MLP neurons of a small language model. Each row is named by its layer, matrix (down: output weights) and neuron, and shows model dimensions 0-127. Each number is 500 + 25 x the weight over its row's rms, rounded and kept within 0 to 999. Numbers have three digits each. A neuron's up and down rows have the sign that makes its largest values positive.
A block is one neuron, or neurons of one layer that tend to fire together. Before each block is what it responds to, as a language model described it from the Wikipedia text at the highest values.

Responds to: Final digit of years. The last digit of four-digit years in dates, such as 2017 in "May 18, 2017" or 1949 in a birth date, occasionally other long numbers.
L2.down138:498500513481495530475504508484486538505472533526466522497450486470497497502504501517467491519491492454418475481507492505487524473542506451498467499468469498510495507499502538496522521501519529503520520510503485490475453525469508558494485464463514480465473500543465522496499529528530484493447527524492532480498553508513475480506489499512496457547534440464495485451464466498465509486480
L2.down302:510466493494522514472512506507485539499502519487503518532542518509488484510449507481480498488523502489468467483491515508488538567531499500500493493470562527520498503499480473457531565496531530505497568484507483527533500503482492504486506494470459521452514528473505542493504534485534467517491515525454459494515472516502519511497470507519504503483507517538471508507542478513508457503494

Responds to: Word-initial "St" fragments. Opening pieces of multi-token words, mostly "St"/"st" as in Standing, Stoke, Stratford, PlayStation, plus other onsets like D(zungar), G(óra), Est(ablished).
L6.down61:511465507558493517522517486506498507492525522492484460550491449502527515516527514535502489546468457489524502523482519507537505543499514544451508434445520477492521437481540527504480472507462478490515483505436488512518505499526511505522454513503532487503466504536525461512520510512463570500487502471494497487493495497430475482455536485511477482500533496532493517511504490512489498519492
L6.down66:494455494525500472513488477526513551519491493493547482536487434475453535472523519500484483500471492476521530506529479484519501495512487537478547481517486485499555490495500508506496449520496527512517440496505480498510483536528516493483479478475491554477487494535471522517503504542531538510504532479506497492495489537505521514520490496510456493502524503519549468469514554514495506467477
L6.down85:505552472536480485485557499510493512510507525505489521488497511514467498508511485499500538497478498481467497487494483521481497488518501493513491509471497486516491509500468507521503486471469485459530487539493493503510469466462513459502497509493476491514523493508495496513501518484503515511560560486531459469539476465512514468543493525518504513450455506499510477538504533518469519452500
L6.down331:506499475517494506490480479502503509550489511498536496520487481504512466505470500473532521459452527511478470497473535489547528471490448517495438475528543554421517485531539487506499519497532487504517493490482478488477491494521505496464516485489520508474464470475524494516499512479551557483498519487497511517535473496539502499496530442540505526477482492547528483483501507501478484517475
L6.down448:517489486502533482512512489457484550499475550521485500505500515492489508500494544481564507487486498517464483486522531521510484487468517507525508447500476541525521483514505501478490490505498493487483482480481504521505449488517538479498466504518494493467501466516506490504517474506488526510493525523499525464512504536502505490470550516472474474496435454476452527516542521517484488468548
L6.down558:498480521557463499500522516480516507473499515511492486494523530544489447456484497507510498493459495487469496483507525487489490457460490493468519498521509462500487493504520490524472480521479473431507475522449472549483497511446523478477503516513471564477512492542541514481545498526526495544488479512451493488477488505471515517491490528488511456508530513526493529513484522532495469482468
L6.down569:527495470499513546493487497461477503503517533469468521548461517451488504521497499505520444450463490492476541497531506445511499523492465520494476459517491449463524517485519524470517497531539455556521506511474459518526509495496476487488513475498490462468533477501498487485499462535434510485508513524522514500489515455514473497497530507493504509546471484464506506469468517538523507501530
L6.down691:509486523493501494488443506503475491508540548522513499476474509516505485483462502508517475493508502522493447479492515471508475508543506492450515474511547480481512507497540486472518496502490491458508555500470545493495469507461461499503510499533504499474504515504500474469472513494491475498453470482478494516524519525526470466482534475464470495480502477491520529530516529495491527464487

Responds to: St- word onsets. Word-initial pieces starting a longer word, mostly st/St (stadium, stamps, St., Stole, styles), also r, str, br onsets.
L3.down266:518458485505528470498488530470494466571524505475474490554505500509499489494510492454481488488511496479487480502512563438499494538528533478524495495504484519466495495466505527523492496474466513515503495543573486514519504495506522510502506500490494529483485503506489522475499496493519462489519494491526479484502466491501483470454583463522470506500484539483503498491479496497510507493514
L3.down309:520504495473487512484505552482487505545509480525479511546508502524493516474464489477512471475443504508515482548529484485510509483475537522476490434481517517485478466516484460525515508500448499479467487539505542482449509508547527463486421455521459480520486472462505496499504499471534485477502446483489467494526476487502508496473530573527502490493492490486550518519488529500491510527505
L3.down379:449506491484513487487481485484493492485488510459514550491511507496438504509536501480488498491492515493498473498497494523470495460495506509487529506503491485545498531500485475498512510511470498505531500483495492511543546488518506514482477493467473446469504533512482507507546559498500492482470512488454494469486501487472510524471490489490504508492505513542477498550456496545494529529494
L3.down424:497564509469495532515518498511517520486474499490494529535569451529468493489477517512468508475476491494541499496490535519510534499528509490511478487478488489476485546505497468484497470481491527441482467530481546489498497492478510493478530485503490503546501473496497531493564498527485470509489499474515510520471463474503469443507521491518517470478522483496534518481503475518524507483520

Responds to: Year digits and place names. Tokens that complete a year or place name in factual text: year digits (19·9·4, 201·4) and states, countries, cities (California, Virginia, Kansas, Pakistan).
L6.down49:512464503503518476505504558450474538537492526507531483464480463516477503517491456496521487542453527496505516482539508504482488463498541493521493475531479523493465518510535529496523515501489479477489483542482528503516526476537482496504500487488461485497441515496499492518482518492472503466472477520469511537499487558493480471508514501516489491501470471469503509491488502520525487496525
L6.down95:542482437535479468479477504521491497542487479547510506483530504515471490547503483449554495473458512478506512481495512502495471454485489479533515553504496536519495512519490536466442477523504537525508519467480517524487529465545473508476487494510525488512480504510512520519518512478512488523506519509456482488472511503518505464516507496540486447533470483525507487536491513534497556505479
L6.down162:479461487490492472480501501452513491527512502485466550534472484524553474466531495555513475492513488530491472488512503504499540483513509482445509485508538500528481475491551510477496511533493475501523561540529498528490533521476526473500509496488532501480521466458451481508513476528550521503502464492505531490526543501481513533502539449499528495487475533482492508496512493496518460470530
L6.down461:503494496471462538511502509504460491481520510484456510487511518536496447495534483515504493552488494498479516528525470459457514484492490517486510503505483531499480502478544524485521512505482487471496499500479468548567539528525484509499478480489526502541539448502499501524517438458498489466495515500519500525489497522504511532513509445461527508495498494480483492503501456528477481493480
L6.down473:507501503535476510511506488522508479509510512506513481476530538432499519563499447477526517577441480475448497508498487543510483487502540488500504526534506498502522505483532547441470516537485482479484492534449523494554507512530470502519518520508490508479533506447512469471511480487518483492463529525489508442508482493509508513495481480499524489502490508455528520552509514508458503519482
L6.down502:491516516548566529505490509504482493534485498497496539481488483547528500515501518514514491533512461524514521470510465512516560513482538493486501508494538550517502471465504540514537483498496440481474471490467559544528501473509513480514477478464489516542481504441510475540535465510492487455532462476500459505518477477515492467484508485520495529540519498466539529516498502511468536450490
L6.down694:500506510558482462479487474520509527521499483460457521503536468459507512562470507531509489520492521435496500443460523479512436531454518506504505477517480511505494465514547526475483514508540514502509585468516518459499482534490485473488495515480473464537535498525477526529499466492470510502520508456470519479527472493505500491498501526548482528494498485489498492541508496516477505500466
L6.down701:470490494484503479520486515574491455485481488468458489496500476529514463499547497522528490473505469516513496505463462489468533508460496500554465486526497525501459500518513494497508490489505507491545488499512566521462479512558476478514533507476528476487503478503512521541482504500503497481555546521560517530514501535493528487479535494480526535517487502481505506483474473493487511501494

Responds to: High digits ending numbers. Single digit tokens 5–9 that end a multi-digit number, usually a year's last digit or a table figure, e.g. 196|7, 4:4|9, 2,35|7.
L3.down43:510503499511457512539501536536499473490515552466511488500549451500529483501505514537469489472511511532468464493515493505462502510526475520533523461506474490562554507530471489485507469526480502520506526504425490492484524522521540476517519518484476475479516484469546489491508485474544498517502470473490488489466504466535479496507486519513525506484516529492495491535519486567481516528476
L3.down154:531526505496519493522513513499512512506552492529508504500495465516502471509454520520473532500547531517455502482494498482516503512504519490504540546476461483489485530531537489511492528498463463504468496503518526495474495467538486515521508471481570505519500516489497491462500528456505503496523497491533497501514484489504481552518486508559507566456486474491491546500563518481473479444524
L3.down533:481493493492505501488510511488514463487490512501464532521484512501438489532493480541507477527519474531455517503483498462539482518477537500477487470491523533456513495494493508454566488505522503484497487476526502481474524504538509506488528478497474500505480523544479526520506506492543478455504482518510492472534531490478510492488476495495494498465456492496508503482512514517503477468544
L3.down699:505477514514523492507520505516503519518510489535490460519479454478487505512529491524483497496526544549502517520506465476505478432473507481478515508474482535475509481516482486438493441492525531523480498492537536471489552487506500502463526461477507524518532574509500486494492502501502554485518490464530488526509458493472513445528520491522523512493473541502524511542479466520495520472524

Responds to: Table separators, repeated name pieces. Mainly pipe cell separators in wiki tables and semicolons in number lists, plus mid-word pieces of rare names repeated from earlier (Wiw|c|zarek, L|ac|henal).
L6.down169:537481481477503478458458468485501519520509494509496501514520534486489527521503539467511480477470463449469487495480510549503562480505502505495484484526498488454541495472448526499505526539473490502445507542492505507513530474461491481494499463480506568504484548478500481516504525509514471497494496558521525515546500505488475516523531516508492504464480504492476506528508477496524476540513
L6.down235:541474555474507471470458507538476538498523494452519492538452534485478521518499508504480518508497506526499506495518501500486500534489524472528497475558482543519518469542468470477556468485501531490481524518480435497485492517471521538521472495482476480513525516500490494510500540533503482471490526516490528493472512476435476532521482514468513487533504481538462493497502533506486459494509
L6.down243:523462551503503497482533499529500492504483466571528514521510470504517550511513525549487513490527503500478555489458463466513520530529505484496520502487505474519453505525484511532505507462523499497536523492441510502515521490507536503509537497457449513505511484483527492468479514492449514472502464532509456555521499491512490531517501519535521465507518535549509470531519481518503481488499
L6.down348:496496522509510513496465477451489521484479532538502531435477476476521476535542474491471530532485509546482512505501507542482526509526525503515515473505485507486506531491511511578488529506498527483513536480524483507501495506490505423512494499456538494477473516483466523546494528521484482483517523454494514476514481529486495476506495479528466461438469525508460484524507456489506546488466
L6.down416:499540493478488510522468518466483539517505473477486510487456497481515505491494501473506481496515532534470555434478523517469536559536515543552475530499483469488493529476497523476516472487478488501438494494466522515464500496500533552515487475496459527489479534511467497514500525527469452464492450526493498483489511508490485531512507531439492473521478455488512499513539510519520487446512
L6.down548:513505553507530502476481476490488510524499503470484516481462474476487520545495507507493511510487557490463529467480528510501503527514471475505490506479524498457497515464492522491505519497483510521491497479476497537499553453477483487498448482506461476486484508482471480541482487515479457513514455497491488525511505464507489542510503534457439493489519493529492481574520485528551531506486
L6.down623:460505537509512503485505535467526500507474498472515494504512442498460499456545526511517519509525482489474507486517532499503525455511488474520478498490504512524516497489492512509418524511496503464489537499550508486525504491571461571489507506510455485523511450507481502538466484497481578482529523514482512516497512539464488527476537466489487478523516524529493530529499539528543483495529
L6.down664:530502546457500513525487482483486492475486489476507451520496502501491512477489488506540529529506515488530483447489495529486544514534514488494492504460468458478505491442533487476423491486494485497532519488499531472501524498539531530478463473468418501540481449519525495498483545495456543527464497476510501496498495504496496522470503476485489488486497475532469500530515468559469531542512

Responds to: Empty table cells, linking words. Mostly pipe separators closing blank cells in Wikipedia tables of election results, scores or track lists; also zeros in numeric cells, and "with"/"by" introducing figures or descriptions (total with 345, characterized by).
L3.down155:455499526533522494539451486502535521507529521513502545527511514481507465499497525516482491521511504500463485469447484498469482510486474489505494494501538481476505495462546516485503532479508481475519461494491514523464514488477482474542518521532432520511537531537499557501498510525541422492541535502504509518534485500473472481496496507493481498505464475540473553524529475470508511433460
L3.down209:470498515465458453571463468547504547477526524494553495519491509489509494541510542493475465487524518506537493508496517521507514512473498475499529506477491489531514509489467507464479489482467526502528476509484497492521497531502531481534529509489513513514469477513467529541532468511498488485467474518497518524483455491460494465509491549550482469506476535506506482529525488483491474507472
L3.down547:522506480495504493517500503525515555504494519456484548509516500476477518495519485482474518491544546484524494492470531488513504536517525490478524465441522484461486495524484485464513519518479501499522479486518535524479516533526512502453533507492498509450533485525505505535431471486504482479494496483491497489479455526476541471498545507508500533472500523483541524465494504469483512495532
L3.down590:486524496511463479491502477507488512542474499494492549513498473455495475543469522500555499453523499506479497503492497491432517493490497548526505524469501516524510495514487521475476475471506503502510512497489517488487491505462472484476480498527507495516525463510524479483514494484479512475487460517493509533489498527522505485506496514482510498529489516464499482528468512512515501489497

Responds to: Capitalized name-start fragments. Capitalized word-start pieces, often St, that open a proper name or title split into fragments, e.g. St|oppard, St|ones, Ed|ith, O|p.
L2.down63:503535464470488515513486487504517496483538486478482507479486497494486473490473498504554496465502501484467462482528521503476471506500494525521556497522463492515488516488495485518502479493502523462486487525492482514562509526496466517488486518470525506510487447496499543509519535505503512476495500534514483534510499494474530543501536503487474481496467454527501481492482491494530485502475
L2.down471:508523473490460519507495534494490514510503520536503588520490532503490492499469472484504496529483528499474475470509499494535518494481524502476499445515549501498549490476485488562482527498508486487506506568499473494538512511527504506501507529522550498448446513509464525497541487523497479488469515494538523516479485502513481507472523518493506505498481538504520502525500573490538508529474

Responds to: Table cell separators. Pipe characters closing a cell in Wikipedia markdown tables, usually after names, numbers or times, and sometimes closing quotation marks.
L2.down352:466506515478492514513488506526508512532488494523495529508476481474506512497482547520511485453533520545484528525462474561403538535508468471528491526527480451475499521493506490502481534503463506530501446512510515544498509507498553501495497541467488473502495478534473498530499452521459478502507498472486539488526484481508537506536496515502474496504468446459489501530521528495522496482495
L2.down684:488518540500480495530489483525512492472492512501461499442511509508502491513498508501501428483524498544489512498465516496436513583510464492517450513498501503482504499516494459470497523515467520491495505468520495541457501535504496499504479510488477459514497514502485495503501494452485460506506484540514512538489490490500518524518507522521473510542431465449560478518509454522516520480490